{
  "n_layer": 19,
  "d_model": 256,
  "n_head": 4,
  "n_kv_head": 4,
  "head_dim": 64,
  "d_mlp": 704,
  "vocab_size": 8192,
  "activation": "geglu",
  "norm": "rmsnorm",
  "norm_place": "peri",
  "norm_eps": 1e-06,
  "positions": "rope",
  "rope_base": 11400.0,
  "rope_fraction": 1.0,
  "qk_norm": false,
  "attn_scale": 0.125,
  "bias": "qkv",
  "tie_embeddings": true,
  "parallel_block": false,
  "extras": ["capped logits"],
  "init": "normal",
  "init_std_qkv": 0.0312,
  "init_std_o": 0.00506,
  "init_std_up": 0.0312,
  "init_std_down": 0.00506,
  "init_out_by_depth": true,
  "optimizer": "adamw",
  "lr": 0.00138,
  "beta1": 0.9,
  "beta2": 0.95,
  "weight_decay": 0.0,
  "lr_head": 0.006,
  "warmup_steps": 334,
  "schedule": "wsd",
  "decay_fraction": 0.712,
  "decay_shape": "linear",
  "final_lr_fraction": 0.0,
  "batch_tokens": [32768, 65536, 131072],
  "seq_len": 512,
  "doc_mask": true,
  "train_tokens": 755800000,
  "steps": 11378,
  "dataset": "wikipedia_en"
}
MLP neurons of a small language model. Each row is named by its layer, matrix (gate and up: input weights; down: output weights) and neuron, and shows model dimensions 0-95. Each number is 200 + 20 x the weight over its row's rms, rounded and kept within 0 to 999. A neuron's up and down rows have the sign that makes its largest values positive.
Before each neuron's rows, "fires before" lists the tokens most often just after its 100 highest values on Wikipedia text that the model never trained on; "fires after" lists the tokens most often just before its 100 highest values on Wikipedia text that the model never trained on.

fires before: "2", "4", "1", "3", "5", "0"
fires after: "9", "0"
L13.gate702,189,208,235,191,172,202,201,184,192,172,155,188,180,184,206,209,241,168,205,173,194,226,198,192,181,228,206,202,193,190,213,206,203,204,211,193,201,206,217,220,243,192,182,199,201,215,218,213,197,168,228,207,158,221,215,210,167,167,221,207,217,223,192,211,221,227,231,204,194,204,218,197,178,169,192,219,181,162,175,208,214,212,210,180,201,191,181,221,197,202,207,218,178,208,220,190
L13.up702,199,198,176,159,224,217,183,221,218,198,212,216,229,198,166,226,147,208,188,196,162,191,196,199,210,201,205,186,202,164,222,221,170,179,186,204,178,194,175,207,181,204,222,214,175,200,205,173,199,207,156,195,174,211,183,209,218,211,193,192,204,176,207,203,188,201,211,247,215,217,225,198,183,219,235,204,213,197,197,198,191,198,198,243,182,192,246,205,168,181,211,208,199,199,169,213
L13.down702,190,214,223,194,194,177,204,212,174,211,198,181,200,196,196,194,203,177,192,202,209,211,190,195,195,214,219,190,197,183,204,181,182,209,187,200,205,206,176,209,188,206,205,223,232,196,198,197,198,186,181,166,215,235,222,174,174,220,197,194,183,204,204,219,184,185,298,198,217,140,208,199,207,199,184,169,191,210,181,190,216,195,197,225,213,195,192,208,222,181,182,237,186,205,157,181

fires before: "6", "7", "5", "9", "8"
fires after: "1", "9", " "
L15.gate228,180,203,219,204,191,172,194,244,172,201,188,198,210,198,212,195,217,199,185,195,203,232,191,185,197,216,180,188,148,165,168,207,207,203,173,185,216,188,203,161,217,227,204,207,181,187,213,235,178,180,215,204,209,186,187,242,177,172,199,155,190,227,217,178,191,214,157,182,159,205,203,203,179,198,203,194,191,190,220,208,199,207,221,195,192,191,181,241,194,179,198,195,217,192,201,196
L15.up228,175,200,179,215,243,186,214,223,196,239,207,211,190,170,198,203,210,182,211,216,200,134,196,211,207,201,202,193,165,172,162,206,231,181,190,193,215,179,189,188,156,213,203,204,190,162,227,261,184,207,202,180,195,198,215,217,207,198,169,167,201,171,230,184,209,227,191,167,203,203,209,221,202,202,191,218,202,154,180,202,211,173,219,196,164,156,162,199,184,182,206,177,201,195,199,201
L15.down228,218,203,248,205,200,233,177,192,228,199,190,232,219,185,211,219,188,216,210,196,180,192,187,165,177,215,199,232,196,202,245,191,184,195,188,190,191,193,172,205,187,169,176,228,215,229,187,194,214,214,191,206,235,195,211,179,198,217,204,188,221,227,186,221,243,190,182,222,198,174,204,181,175,170,246,195,203,236,208,207,209,215,179,209,193,213,211,191,179,210,190,186,194,206,192,194

fires before: "9", "0", " |"
fires after: " ", "9", "0", "1", "–"
L14.gate226,200,189,165,186,250,183,175,197,164,172,198,207,240,176,189,204,186,200,173,196,194,208,201,176,198,182,183,186,194,184,204,203,216,172,181,199,189,162,173,216,213,187,216,210,153,182,214,187,200,229,223,177,201,210,249,198,183,216,228,191,196,192,198,230,176,247,170,207,176,183,179,219,207,184,204,208,199,213,182,210,162,193,210,194,154,179,181,187,215,125,170,197,218,194,181,169
L14.up226,184,218,163,224,170,183,168,253,191,196,192,189,233,203,200,194,226,165,196,174,197,219,188,206,187,208,177,189,196,202,184,183,235,187,163,235,203,182,151,182,198,186,185,178,206,220,220,153,241,199,211,181,206,236,202,214,163,209,208,184,202,197,253,165,182,222,221,191,190,182,196,217,218,226,181,222,190,197,208,172,195,181,205,230,177,186,173,201,204,161,230,223,227,200,187,189
L14.down226,226,189,188,169,225,228,186,192,225,221,196,179,221,195,195,208,225,203,185,208,217,192,215,153,197,193,217,188,216,177,171,200,175,176,208,148,213,213,185,225,179,193,208,198,206,203,213,177,174,168,181,173,200,181,196,204,227,215,232,188,191,237,178,242,208,201,163,223,215,205,204,195,191,170,184,211,210,229,218,198,177,176,211,190,228,164,191,224,165,216,171,203,193,205,200,189

fires before: "9", "6", "5", "8", "7", "2"
fires after: "1"
L4.gate64,227,214,214,239,201,183,201,262,224,205,208,187,200,193,185,229,203,220,223,226,199,183,191,228,211,237,187,233,149,205,223,194,178,192,199,203,188,213,192,180,206,176,215,191,199,201,183,206,194,188,178,185,194,239,196,227,160,197,199,201,184,173,173,213,215,226,179,211,186,187,171,221,193,201,197,203,189,164,195,174,191,181,183,175,188,166,193,195,203,209,172,181,184,180,173,197
L4.up64,188,203,204,206,212,156,184,202,211,197,212,217,188,166,200,197,216,185,193,198,210,186,158,205,203,190,212,185,218,161,168,199,212,173,189,202,174,224,222,207,195,185,183,223,236,222,221,199,237,221,219,218,229,198,224,209,198,208,173,200,180,179,232,203,204,203,213,201,203,180,194,179,177,191,231,158,205,183,177,227,207,227,206,224,189,201,204,208,202,211,217,192,221,197,192,169
L4.down64,207,165,189,204,202,232,216,195,188,196,199,220,193,194,216,203,200,241,202,212,202,217,185,185,195,196,238,205,177,210,221,167,181,230,191,219,206,166,231,211,194,161,198,190,209,215,197,209,199,205,189,235,184,205,179,177,200,201,234,185,181,196,159,234,190,218,164,188,217,219,188,237,194,189,227,220,161,195,197,171,237,164,215,239,188,197,211,209,193,203,171,201,217,207,227,207

fires before: "1", "2", " ", "8", "6", "3"
fires after: " on", " ", "On", " April", " February"
L12.gate581,214,189,173,184,196,194,181,198,196,178,168,249,206,188,164,202,177,219,204,195,191,177,194,179,204,210,234,186,185,193,224,202,173,189,181,179,203,232,228,147,184,187,208,183,184,238,213,218,204,243,187,183,234,221,182,208,182,195,215,226,215,199,186,196,240,231,192,222,172,200,162,199,186,226,192,216,189,205,211,164,192,203,203,177,208,182,192,177,175,179,206,209,205,195,219,202
L12.up581,216,174,199,219,220,194,182,223,192,172,168,224,208,161,170,185,204,187,233,191,212,178,210,213,174,203,198,229,182,188,173,224,221,234,184,185,184,196,208,174,195,228,228,208,186,192,213,191,187,196,188,187,185,187,214,192,187,232,187,169,232,185,189,219,217,206,214,201,218,182,218,215,215,249,179,193,197,193,184,205,232,175,205,182,197,207,220,214,202,218,224,202,213,182,183,216
L12.down581,197,208,219,213,189,162,191,204,186,191,241,234,206,221,210,196,176,224,196,157,205,206,235,186,207,192,211,210,191,209,198,186,205,207,191,199,174,178,211,194,177,202,150,199,218,174,187,215,173,242,172,203,211,237,204,194,197,185,189,225,181,199,180,201,210,166,215,186,201,206,196,186,206,221,208,222,219,233,194,218,184,176,203,198,192,230,173,246,182,248,168,191,210,193,204,195

fires before: "2", "3", "5", "7", "4", "9"
fires after: " ", ",", "1", ".", "2", "6"
L13.gate499,205,177,218,181,207,214,187,192,225,206,181,156,165,223,191,198,211,219,180,183,214,237,195,159,148,216,208,183,240,214,177,212,225,203,206,215,228,225,194,222,179,199,218,208,192,219,213,230,182,217,194,185,132,187,194,209,197,166,170,227,175,196,195,223,204,221,157,224,178,158,242,188,200,217,204,224,215,171,197,188,207,199,194,181,208,188,201,188,197,184,226,183,187,184,205,216
L13.up499,228,191,190,206,229,194,196,170,195,157,153,183,185,190,182,219,201,181,181,201,192,225,200,160,198,217,211,197,203,199,202,228,206,177,218,184,171,256,227,182,175,203,237,216,181,203,223,248,218,202,213,213,193,223,234,217,150,153,188,190,229,228,215,217,216,188,163,180,193,200,181,209,194,199,180,195,207,177,203,190,188,205,205,205,222,206,197,217,194,201,207,203,245,203,213,188
L13.down499,195,184,221,216,224,211,216,204,204,194,223,165,233,194,184,203,180,190,233,204,189,174,214,231,211,201,208,178,183,185,205,197,170,224,196,207,222,234,201,177,204,172,187,211,198,181,225,188,206,189,228,178,218,188,186,182,228,229,207,197,187,173,189,171,204,208,209,199,230,132,200,193,197,197,201,217,210,200,217,177,172,183,181,214,198,190,186,182,195,229,180,198,161,182,226,207

fires before: " ", " Jo", " Ro", " ("
fires after: "\n", " ", "s"
L13.gate326,192,174,203,235,225,225,214,220,181,197,208,165,211,175,196,218,178,209,209,225,190,195,209,214,197,209,167,231,205,201,203,192,205,217,229,206,227,222,216,184,203,186,201,235,205,179,189,231,167,229,217,220,203,175,211,183,201,188,212,235,201,202,188,229,230,187,195,158,220,194,182,222,202,215,215,192,198,201,193,206,180,200,193,213,201,177,222,214,209,173,217,211,235,189,217,193
L13.up326,174,196,179,206,224,170,181,224,180,199,203,182,183,167,233,183,198,178,207,165,178,189,202,198,232,210,174,208,214,194,175,208,264,191,220,205,210,217,186,204,194,201,195,164,248,167,220,247,188,200,224,188,190,175,218,188,173,192,212,201,205,207,225,180,224,186,207,192,189,165,173,184,208,218,181,189,210,214,190,143,195,197,235,198,213,228,183,202,174,195,203,221,188,189,210,192
L13.down326,190,187,174,192,245,207,231,188,168,186,203,196,194,188,211,189,186,198,177,217,223,172,217,187,163,210,158,200,209,176,194,203,207,195,184,229,196,181,198,173,214,200,244,192,199,229,201,221,186,190,205,223,246,219,158,181,174,234,195,181,207,188,217,212,205,177,196,194,243,198,242,215,194,193,180,203,214,179,193,211,209,160,210,207,195,188,216,219,194,211,214,173,243,134,213,198

fires before: "5", "6", "4", "7", "3", "8"
fires after: "9", "0", "8", "1"
L15.gate38,208,204,225,208,192,191,197,215,207,235,181,220,171,197,199,197,174,200,210,221,211,228,236,188,200,202,217,245,180,187,210,208,175,177,190,189,191,235,193,168,158,211,214,213,184,214,176,202,225,187,246,186,199,216,225,216,206,204,154,176,198,205,217,177,183,225,198,217,179,236,223,192,209,239,213,184,233,174,182,201,190,202,241,196,217,208,212,238,197,214,205,207,203,204,133,189
L15.up38,215,220,205,223,249,231,181,209,207,190,227,194,209,202,192,209,198,217,204,240,225,197,189,195,200,169,188,227,190,188,191,210,185,223,173,198,202,175,169,209,209,228,219,182,195,208,198,219,198,190,223,199,215,193,201,202,171,235,164,216,179,206,199,258,195,154,200,195,195,245,211,178,222,246,210,185,184,182,215,214,197,199,184,193,151,174,218,194,179,209,231,184,203,156,202,201
L15.down38,176,206,234,204,208,208,188,181,203,196,181,184,232,212,235,235,216,177,239,200,214,179,201,212,173,215,204,199,202,167,223,217,208,211,165,195,208,178,209,203,198,199,167,200,209,199,168,216,185,209,185,216,224,182,179,165,186,237,211,209,147,212,186,200,208,197,213,226,199,216,174,178,203,223,208,173,180,231,219,170,173,192,201,184,180,182,139,182,205,229,192,220,204,241,197,207

fires before: "8", "9", "6", "5", "7", "4"
fires after: "1"
L5.gate368,201,182,182,212,204,194,169,232,197,192,149,200,185,199,174,207,208,219,206,196,227,174,202,197,200,232,185,162,172,219,200,163,250,195,168,205,173,206,147,197,239,200,188,198,199,221,185,221,202,198,213,224,210,210,190,170,202,146,151,217,209,186,204,176,225,188,208,211,194,215,202,192,199,220,198,165,197,185,196,180,189,228,191,193,212,186,173,224,216,176,174,206,237,178,192,198
L5.up368,196,187,224,192,231,198,200,190,208,191,234,198,194,187,168,193,185,190,184,162,169,203,182,198,201,183,199,208,177,147,175,195,201,228,179,230,170,235,204,239,168,179,178,220,173,236,188,181,192,231,186,187,191,195,224,208,205,212,200,182,136,227,228,178,216,202,195,169,170,163,185,182,221,224,204,184,195,189,180,178,198,159,206,207,165,193,219,179,205,182,209,205,216,213,183,166
L5.down368,204,220,194,214,200,221,159,198,179,196,190,221,215,185,202,179,200,210,196,196,225,185,227,185,193,225,209,184,204,251,205,204,206,205,188,198,170,185,177,194,208,155,220,234,160,202,198,224,207,204,198,185,190,221,207,193,230,201,149,203,241,213,193,156,193,196,208,193,200,229,207,189,217,179,202,192,190,203,188,190,216,192,177,219,206,168,173,199,224,170,156,220,227,169,147,189

fires before: "7", "4", "9", "5"
fires after: ".", "9", "8", "3", "0", "4"
L13.gate298,224,178,195,181,224,172,188,238,172,178,203,211,215,190,197,189,242,169,186,191,233,218,194,201,194,208,216,204,158,200,209,152,228,220,190,229,184,213,192,183,180,216,203,206,209,227,222,200,200,202,203,177,186,213,209,227,173,185,192,189,221,196,222,241,195,208,232,200,211,193,199,164,191,241,235,209,205,190,178,180,238,174,204,221,185,213,201,230,185,208,200,198,193,195,155,220
L13.up298,209,230,159,162,166,209,220,212,212,191,189,221,178,198,208,178,214,164,198,171,210,195,204,196,181,209,218,189,195,206,233,179,199,199,206,187,180,227,194,210,218,219,165,226,187,237,234,206,197,189,187,165,170,193,205,230,159,164,213,187,221,203,194,175,217,202,255,205,191,187,214,181,194,185,220,202,168,185,194,182,234,183,183,203,209,199,245,210,208,215,207,212,211,190,192,212
L13.down298,194,191,209,212,202,191,207,196,194,182,211,186,209,203,200,194,202,179,213,203,194,201,193,214,201,185,181,203,206,194,207,217,204,203,199,196,210,201,205,207,197,193,195,190,215,192,184,203,219,197,206,213,206,205,210,195,216,209,213,192,201,190,205,192,198,219,293,193,202,40,194,169,201,199,198,188,201,208,206,195,195,197,181,196,189,197,205,212,198,192,192,214,207,201,208,193